config = dict(
    num_hidden_layers=14,
    hidden_size=256,
    num_attention_heads=2,
    num_key_value_heads=2,
    head_dim=128,
    intermediate_size=512,
    vocab_size=2048,
    hidden_act='geglu',
    norm='rmsnorm',
    norm_place='peri',
    norm_eps=1e-05,
    positions='rope',
    rope_theta=10000.0,
    rope_fraction=1.0,
    qk_norm=False,
    attn_scale=0.0884,
    bias='none',
    tie_word_embeddings=True,
    parallel_block=False,
    extras=['capped logits'],
    init='normal',
    init_std_qkv=0.0538,
    init_std_o=0.0102,
    init_std_up=0.0538,
    init_std_down=0.0102,
    init_out_by_depth=True,
    optimizer='muon_variant',
    learning_rate=0.00525,
    lr_mult_o=4.0,
    lr_mult_down=2.0,
    beta1=0.95,
    lr_head=0.00921,
    max_grad_norm=2.0,
    warmup_steps=200,
    schedule='wsd',
    decay_fraction=0.714,
    decay_shape='exp',
    final_lr_fraction=0.0,
    batch_tokens=[32768, 65536, 131072],
    max_seq_len=256,
    doc_mask=True,
    train_tokens=364700000,
    max_steps=5533,
    dataset='wikipedia_en',
)
MLP neurons of a small language model. Each row is named by its layer, matrix (gate and up: input weights; down: output weights) and neuron, and shows model dimensions 64-191. Each number is 500 + 50 x the weight over its row's rms, rounded and kept within 0 to 999. Numbers have three digits each. A neuron's up and down rows have the sign that makes its largest values positive.
After each neuron's rows, "fires on" lists the tokens most often at its 100 highest values on Wikipedia text that the model never trained on.

L3.gate422:559424524517541486489438564404460518517522428419466509458495539588480495508499505514467538529485576522497521504515320466452590420590465445595485406540536453516422546447554491456461532406473490542551417468518452491464512440503436595456571430507531540458486564520536453528544587505451499563572491452440526410423460480497521578454521576464479567520501527434644461557488518504555511448525
L3.up422:473505458618494463458516594474551457545370522483486437484553617520480461553476520539562425455480440504440509541452455404472545415515503494492512592490538570491543574460614606427503392613414545538452532509529509427485576499448480504534547529538519580523487554497483594553535557541456469529536556432537456462477489505558427631536532418551602459564540558438466598496471449547524535476518
L3.down422:541490596464553536533563521517520499519623579604479488512512463477473516451536536444542474464518595447523473472506587527569467604547430405456497455531433446516421502511354413535489503404498519459618485486470475582451416541516536405473494549500468536443513458511495532459479456449455550504514432505508564556565465500484510442452564489410488475397439434555471390566503487532495464569477
fires on: " American", "st", " State", " British", "al", " European"

L4.gate267:498520491470521454556533599500424506587565546476452487464581500484456513466566492502408525496473554404551404479524602519485532566475472391562423450503487506490526486532525511501477490558460458507494569444470503534587448516469500485483391615523571401516510462415501499461527484556481490508434485487524473426546567585603464495529456571496534476496465491510532501452477408418478617370517
L4.up267:491432471563509536503569502464471492494591433529585416477514504498506510474460534421527471459453464607464482455521386468490590520481518516551460580532555495515481527521477560590503494525452421449561543386563492548379521587499593506596502503455483476530495478559507575440561467500509510519393458497502498372466589489416495499517481505553518544488631473439599480480560421533478530403504
L4.down267:535555491516525489468538467538470486389502562528458560460573535445446462572494456598503440559449508523500548492424522508487408456510533450448527410444474612540596536522532531626493423603452465529479420464453495512596561551529407488563452546521467531496533548559495431555470408469501405490478534517599466640591477580485456476479483542542564550452415519528485501431505481510531490580507
fires on: "y", " James", "ward", "ell", "in", "ne"

L10.gate485:473451496512565515424522581507562439470430501552477525420547542395498540476511609552450503436485494531538479542535536454553493546566495425501619525531442490480466488441444493482410525523553409501436447467470434468506478547543521527463599463441451473510466457625478561495510574551518474449462583521593503496506517455508498573538468560512595544606457554365516482599417544448511540537492
L10.up485:523551473541570534544450499503518547447510438533546504485465527545510616513531510574517513615484507472476536434585457402546485486471488533511543453404479479564551474533492542437486493557526543446483546545478449630468537444547560506518552430504487565514482393477465516464451476438588505561481469557528606473513487425491526427458468577473545464526479583579616580562492538442468448473483
L10.down485:540419540481479486484541497498483464500495509450408515471517610579579519436468526497504504503387574452518549479416484494473474537441437527443453458436618492586437587568499560548460536629510492557581506447531479447520469459524462495418429526500498456501546531503530349564458529508549545545515451488496473543521521460521488450449571500536493459577439427509531571468539570479514494453543
fires on: " United", " National", "h", " County", " Country", "rate"

L4.gate390:511650546533555386505460514551509533552520479493488563544537438423471514491532448539567479513519510408550433553538532571508456524455498521530576503549465429522467410451441492507503464484456449504427513436456464448513434538470487523511509415558466547497379588474478480463425515459505486431445538492544518542558442558564511552535482464496531539430542574509453495538601526497527572424400
L4.up390:537468534495494487464522565442538544510460530431551465438490554460489435605520518477492556434496415453377596524492523543480463565477534486562476437546431492477482517479436438518495493476558528528497483444569455434503544540519456455483502409488506570501465383488531556474445554544509517534377467462620403437543451481578478524494411433542476496453492581487438538617436442541533510550444
L4.down390:575608478441489532498536476466435539432473563514541562542469471450542417631490414488429619446525492493546433502522611523546507580483484507517511521438443524521556530529418447441477543435452477466476500606553480513464487458471427511532463562498469437476572522580540558565567499413575415543453469466495544504411565497601385494508514556542664515474536497446484453543552488491476585517433
fires on: " (18", "(", "ho", "jo", " (19"

L4.gate100:548421563540582548543553550505550379494552503479469541491568473373439538592477449552559507502534509482560538571466536456519533554477450391552470435547463474477452551458481468505421526526484466446461502483462501448515441457459428438491504397515423452439540462500592515493465491564565485578396485517537463575452534565493494591504476566505531586499585475477507428525510471548510511508504
L4.up100:480462484525560411537488589517537638478534569454555530576613429456542501480518524597471556420525542380461556595490492525575492550409520450526571447582430541516457463436521506406486480502493534588454550469541499466639557450596467492464471503449512532506564462511483482482437547428445528402399516442480548522491493507618439447551541521491556534442437440456358565554539537520516480486403
L4.down100:514493524544450610418390453466486496482478590464441484526438425445473563482454538558499554456433541459470510571445570686579536550473480546539493461458519538515493403514515487475505597470420400503432580479537465568600468459463487554510510466674526444460506454450564486501521429493585489529445506528538499489491499493526486535506495565491602467431511519407504479596504470488454413546508
fires on: " (", " (19", "("

L4.gate288:463489557552525614459547576522525583617418530597512495521455527491462532515496502504497439500416525518391456608528471492524585513546492529575484532512465523420532666522539550539410548484488471565526482486633537452514508503497508508489437526371554456465551536424560440432493573500498570497519512548548490514616405491485528574394486495508450523446590489524528558539523427563516465543577
L4.up288:442492538561524560443539580509529550559479511431534481519570634426423492491491503443489513434427459516500435553420518474431596507612499493441523545539566425506417586626559534458522494443483494527481467485564475452512483464379488479556495446475525437432535513550507524536564505486506511514598505530429500500649456428477482589516531456489490540524463511356509475543491490436545414474561
L4.down288:585525463466535484509436512458516531424469508555542457478495490544505467510524487502423539576595503463488526392566489542516516487450545471493515450485481471519510333450376460579497513545562573496458513563380544558470511429516467426465563522516508631583505522546576484479476514475458486583443500569463504543477541534517509499509491554534567508521517440532447456421550534517486491587450
fires on: "th", "et", "and", "ze", "st", "e"

L4.gate74:504476574522544577516497473407512513425461457529517536511481492483491451518550522561502498485431482529512528495507511497618574542555515433504489505462482594531566469568483477500461473545465539574499499418493504540430508519537507543475560455578526517502511530613467473510471512501447497432500495486471385624528461469530604591478487465368492492479445447465554608490421394518556484439448
L4.up74:517526497510557592454478476448469513516475491485540477489533620508425477537547549555519563414498545497467575452497516508576570566519444475510493588564492553527547487496467476498462524489560518496486541405528537544557466544557563456523554467447545528523545547597493515510484477590547558445531469533464501578416417464530617477439493500495498465450470504526433454555464446491528522491467
L4.down74:479540478528479450534493474515485500511546432493597521498423419509470621547468538478516552494553505464528468542489485492488382643411508508571510414555506476399579496554587548507454582498496433447422420627370541457487645526531504508489501508459540538528472553503483467558467479522528502448488543501528490412517464473481380404531463555488557452516520539475522500536586505516506497571462
fires on: " up", "l", "il", " 20", "y", "mb"

L4.gate460:473462457429539587486528578586562556538519532558544480418459493476489482506597553524519540536532523418625521450529555552478490507461434549477568462565524614450573540488486517475433500556519515473445412433476475477557485388571551411512535546455584473513470459437512429403503511577554532502553509477465508482612468494494467518460473469494435552486427535484523504486606526499479444487424
L4.up460:497453484496478507451464411476479523441466564485457545555538528544597448507451486502429407492486530539523463462523541435589498442497503539549531496534555450449585469429497512444413450524525532510564372478516444481424521503480406495604479544445493473435542548522571488465519487477557424438578490465483518414520495494477542451495558445552474475504531417510376497503456551618531483537554
L4.down460:537511443588501520457446555550495496408465441538577494505430515519569438539508544441436521489560561515499475406582548451416536473452446510471517499484534520472508475561440449463520565452540490487505568544467460458446506549523611450499407460513542474551515507510514456513467451462490442497495570519559560527550439506550494511459549518582479514564565441404551408434495549492525515490476
fires on: "ir", "it", "at", "our", "et", "th"

L4.gate53:516477403526577456453499577445512460510424469439503476594507518560508580516454384512423442555525516480628532481427470486558474533525499483538530511555515445489488548559475459520470483505526537486533482485437583493408422527508437449409543534523449414462473474552485480529402438458487487423503435440569478546511529525447426574506599452535500485445493510554433560473432499479454496535541
L4.up53:558419492527521436509486503408419403530479553553534514471487400413540607544519507522577449496495493490587489364572530524503429485459477533533545480452329547480477523486576454536501548511505516443476495451432521467504451535453519534473467517505448535537473516467496465578496469526511501529524556443505467576495469492487497448452432496516551457437453511438449459558509514488428362485524
L4.down53:548448562530539467493509484620495505556474479523443509508493466488514526527552454404473461392560552531547511487461562511497504515545558532535501467490548485436465443485494546502454515490545506454467464393510511443414504525624512505542483518466530464439456524509487482485515481560483539486523536465568465520450520435585450502539525428505515508495457535490503536483534556578619537654564
fires on: "s", "ers", " women", " people", " children", "men"

L11.gate35:492512504466481464523514469504534485479516500485612356562432522610476481503491414411536487475553518518547549507542528464460403453440569564491485489535454582476384555581477518482453531584543473464455563520549507466528493571468534530448373543531553518465508619570455556508552554391501424504470580457506482400493474593545421385367482557497518500448613463536478496585456440471490528514538
L11.up35:553506460456514508479503473539514395492491520407497533489391440491450450487389579429405486563466480544455506534565523484458452511490439532551527331458578517426527503488598541546587537426533522477477580459469572454503608394453547459589568535479475502427528495519531574453465431465481408411423540487528491473474426451584517487525468507455538429439474507508540466545529470464516459523500
L11.down35:479523437464487533466566487429572470548524484438475488565509604576531515508502472474594471568454470504519495443504514573439496527516433458548529591505453560560489522508524564532447484544455491462419551545592433497503445486560520502434570416543457457403553520490465455580548524553460452456514514548548600548502507512486521449487543467417564546684527451439441467509521478398392500506464
fires on: " di", " Di", "ce", "ri", "ver"

L9.gate19:508574392579533588506502485570401553424526450462503530540435448501518622516517494504474445524488533452572501476518533555495515457519517468538480446541563433457500545598573481507448497500535476472549475483456480470500471560553547543465474491520502433468547509485529442548466574518449465515479571469503534427542419538491510540463577518492484537514387446465473689547511522504439475480606
L9.up19:531579568535522493572530560589495456526417516570397529582494492534453561480504594527563446505553458579446570461482463531501445525496536521549475450533410514513435463473541519429396486450492485480532523406490442521464534496526489476471507447463555464532529556574496414480511403473456387503481574445561559437571536465480475488498536440525549463492433392566450475576518541472458562478535
L9.down19:479448457505486491456474426548518495482526429537518509436522454535439515497450469468461501386561582526580468494495490518560556611536430493500519503512517540490502469576521479496466540480567517395576522482558487465481494469541559501580396521424503476520561503520461440554560505483525506573501477470457472486511397452408511500447600447463480575511469483496563566573419492519646408613595
fires on: "s", "ers", " that", " which", "ies", "es"

L9.gate35:458491537574472579503564422531600562570551485460586448491558471540522520441508496513487548450452481461476560462480527491488435397442476503433479510439429607516570520535548573519530414509518469510455455504603599470502549491508551501504577492576467465465459557538492564530521437470463464492433553502452481545520545568511482462538503509486451566481488564513522521609492536537574465451512
L9.up35:428570432577501597427489506506449438459455525481414476395521498498502459511484496516502455512519512504509670559500496419416465497523465504436531566412493495451455556532476519559494432584533391559510499487571574495467511509500514431522414476525510467439574443450453594493375471524419520531568590494475454385494445469536504480427545503432464463471460523465483578600488459462538465462470
L9.down35:530491579507575452441563493510511475543551441508486515583468520557585465519458473388400475529432505525532461501516479514459598503466499383536459575592474602448575465545485507481445447480378586511598527487456477509417447536579561553514495467547521550534418438576535474504533619543580471453501462495512557554569653501516495507502562557538536567583490539487504574502440460519527506542540
fires on: " Di", "ri", "re", "ant", "en", " A"

L3.gate396:480504507467552456429546596545420497525515559664438529528609557515574508532497384455467588543510558524510576458510492508545508422507457404509486554489426527527586465482539498566497545597501420507506442563503482633592487491594480488541537345531487545517486459560535549493567505553518521480460506433529617490528531457560480541453461490532444507553538539518481525555493470520465516520496
L3.up396:502425498477520480540469418502475541503478552497484512429514556495582503507460476535504538632545559526520481459537421523420432536482468484481503468450491443438595497451525535502487488587482464505536439506426481541539524486526509475508513581512427459416434460533536580544507555453551439528544508516544513516477534471458532443525552575538409551491495489438570486547445491543495569485488
L3.down396:570566583550520496455534501530429527484507528603455531512495456582479475561424465569438505424458525547509523440456541521448609536364590460464427477508448589534501560624511545517498520582425461539582455455515419442478487518469564549510430512531480483484509491477441517500427573486514536510553568543569458527489489494496435507406493446594584476417566535452536478498516582498472568548536
fires on: "or", "el", "te", "ing", "e"

L6.gate270:470493490532524400496422509520482441534530498473489469516474486447436551496529629450623613499597421540499618455452564564496457579402457505507421499468556404560483470475469476553510503478468419551456504420584564463471512511481459412457482392485422470458435542550470512489394486538442513506432487522535421450506519500499512491575494496518420507493431481501388534525539504543551564504437
L6.up270:460515502552451556467554444481477422423507516495491442530549456608486569523467519525568544466513504476486394478488476472535477536569579492524517456416479529470474533421514476530433465537462465498450583591462546503491501598587478502470494492537459398596535500492527551566436460492453471459490443612553500516449531502496491522403515481558496473638560527522383472516396430535430469454525
L6.down270:501464561508537464492519511568496520526514515483536548612455575491528471445485409514391511463466502553545556507522539457484533389525455468406449566526520516479506438476450430459581504418508533503520342452535466495491589435429537459530509532494481622464489481491487588486542523533614473493503574506469506511510465548458550548520486466514578623348482524535544561484600571516560470513507
fires on: "ment", " Championship", "vision", "tion", " event"

L2.gate114:571551536518489485530523556492530526563496530524495485445455523445524508507603489452549451452427404493559508467487534431537447430507466504533575578444611546522566469508467404564478509488438509501456528523470570553563527477516537544471521422527510536433518603506621474555502503544517452517472521463538588556524506409581456554520586484522605452476468448510530469510423514533487552579493
L2.up114:468485525508542515551463401435453444499417481445543581490459527474516380470490517434455445519613467512476433511518538457386498504532585537468590451545480491470492528530486472393440533490507581564475449501515510528514616386531550492632455529481438476430374531533521541494485536421579482498554458414477474512434483336567596497495494496558432550485460548515562490436481458535550486532502
L2.down114:499481527525493442393522560588492500491473504448528452487534481518529531530494527594493595476466555522459519506462457486591457568404553488558510531544464518499543417491517587576553524573464512513516518423436460483463431532514409626455516473509534519493470443445521463503427497473471586570512497603437469486621487650418426388518551414412506422465506490511504517501607536508558471517560
fires on: ".", "row", "or", "ed", "P", "ing"